config.yaml
d_model: 384
n_head: 4
norm_place: "pre"
norm_eps: 1e-05
attn_scale: 0.102
optimizer: "adamw"
weight_decay: 0.28
final_lr_fraction: 0.0
MLP neurons of a small language model. Each row is named by its layer, matrix (down: output weights) and neuron, and shows model dimensions 128-255. Each number is 128 + 32 x the weight over its row's rms, rounded and kept within 0 to 255. Numbers have three digits each. A neuron's up and down rows have the sign that makes its largest values positive.
Before each neuron's rows, "raises" lists the tokens whose logits its output raises most directly, leaving later layers aside.

raises: "well ", "seen ", "opposed ", "part ", "well"
L2.down628:125163110141115093121138171144059143087147124112100100129101138151143131113155135207066164170148170116132172132110132187137181165090141152107088156167154133131152104131149161133148067197136109224134183169123094152190129098104098143129103148207082123143106140136139147101148109162128151083143133117154124154113093094087113131048115167131116094143150127177164161071093192168112099124125

raises: "there ", "he ", "every ", "that ", "she "
L2.down70:120116153130137108122116100143196130157122138070083124120175144147164064131140088092104109139118096137119127117133094111016141114144097177129162174160148129144112055130150140136131160146106107108130092094125138107231124132153155115109141116177164116220096085103165175145072141159110133121109119116122162126136134103133082123109112223106142091137130073115128120133050115146127141091151

raises: "a ", "an ", "another ", "their ", "Cup"
L4.down379:116139134102124138134144158158161134116198126139052151162137174134158123131116084164153131100151107100100073103066104030122116094150168115102113127073140132116151113096110154170108161108190101188156084113132133070181160145176169093070115089098126162070203137145116100154158129172119152202140113140163138163144139132114161143162095192129141134129149160122152163115134118161156177147136

raises: "of ", "on ", "as ", "in ", "Area"
L4.down628:184147120151167134127106149198095141083138072136118108122153087099155099080126107129116157174132142117190085097076081110139146085151095085166107182119125059113147079094160134122134146126080129081124111125143152135189122125124131158154116152160103165157156110164105100184142143164073113162136150119109137149201141134114095180159108141140134147128143159159094126071064149110139127165140

raises: "to ", "on ", "of ", "against ", "for "
L4.down633:141075163158153080126146162048160115095123072156125062118085097100141112114129087132087144102117074141096148062141137126154177141116120112178162112131143135108097183159171124121135168141148133146130110144081136114244211073100154089117141174103122098086137090160134117138104133082085126130147128147130103131084143099103126126153117159131162107129097111130134115097169127086137147114104

raises: "there ", "she ", "he ", "they ", "same "
L4.down424:114085162080088133125130101150114162170099115108160144135112141128063106200065152086081126138090144161152141195118117154152120080106125147086196134094174060118124106134211157096125129142148125111138138112126091049175117087116119141097151143143119099182148120142099154143068102161092131113085086117131101170110115076092115115119163116131131105101120130114084097112042145134134146163141

raises: "\n", "\n\n", "ales", "we", "Jew"
L4.down707:159115159120106095119111107147113107133133093073210131087105165153108127055151133143144116111152150095103132090076110113196167125121120106094116148142117111120147155122147142160147104091153200123129157065136151108196138123101102180148150143103122110168123098125162158102086117111157170122078146114172167071109150104124090126197138183091177124144161148112133120068090084222140115117089

raises: "the ", "their ", "this ", "his ", "these "
L2.down41:165119089116101085102139112138103131138105097123062149189165121094149131092190133104092116044149122105109164118129101125076151154150160141129125121125164132145102159125105088153116122118072143164091170110140132154224119116143131107164112075213113182184080110119130113127150123098136097105155139071160171091096116165081081074150077168110118123130132115207108134118135123086164145082104

raises: "the ", "their ", "his ", "an ", "a "
L4.down24:149087067075133156117095160136168122095112091138089093153133084085169173066117119135098176057156156102093127093118104121102163074095121076120109133122132075130096160139083094139138100087129077128080148166141112121178131117147143131176109110129157113175112091122113148106097120103135101137102107105132160109107120158085099106157082131144134109147149090104069119112071172114154127192128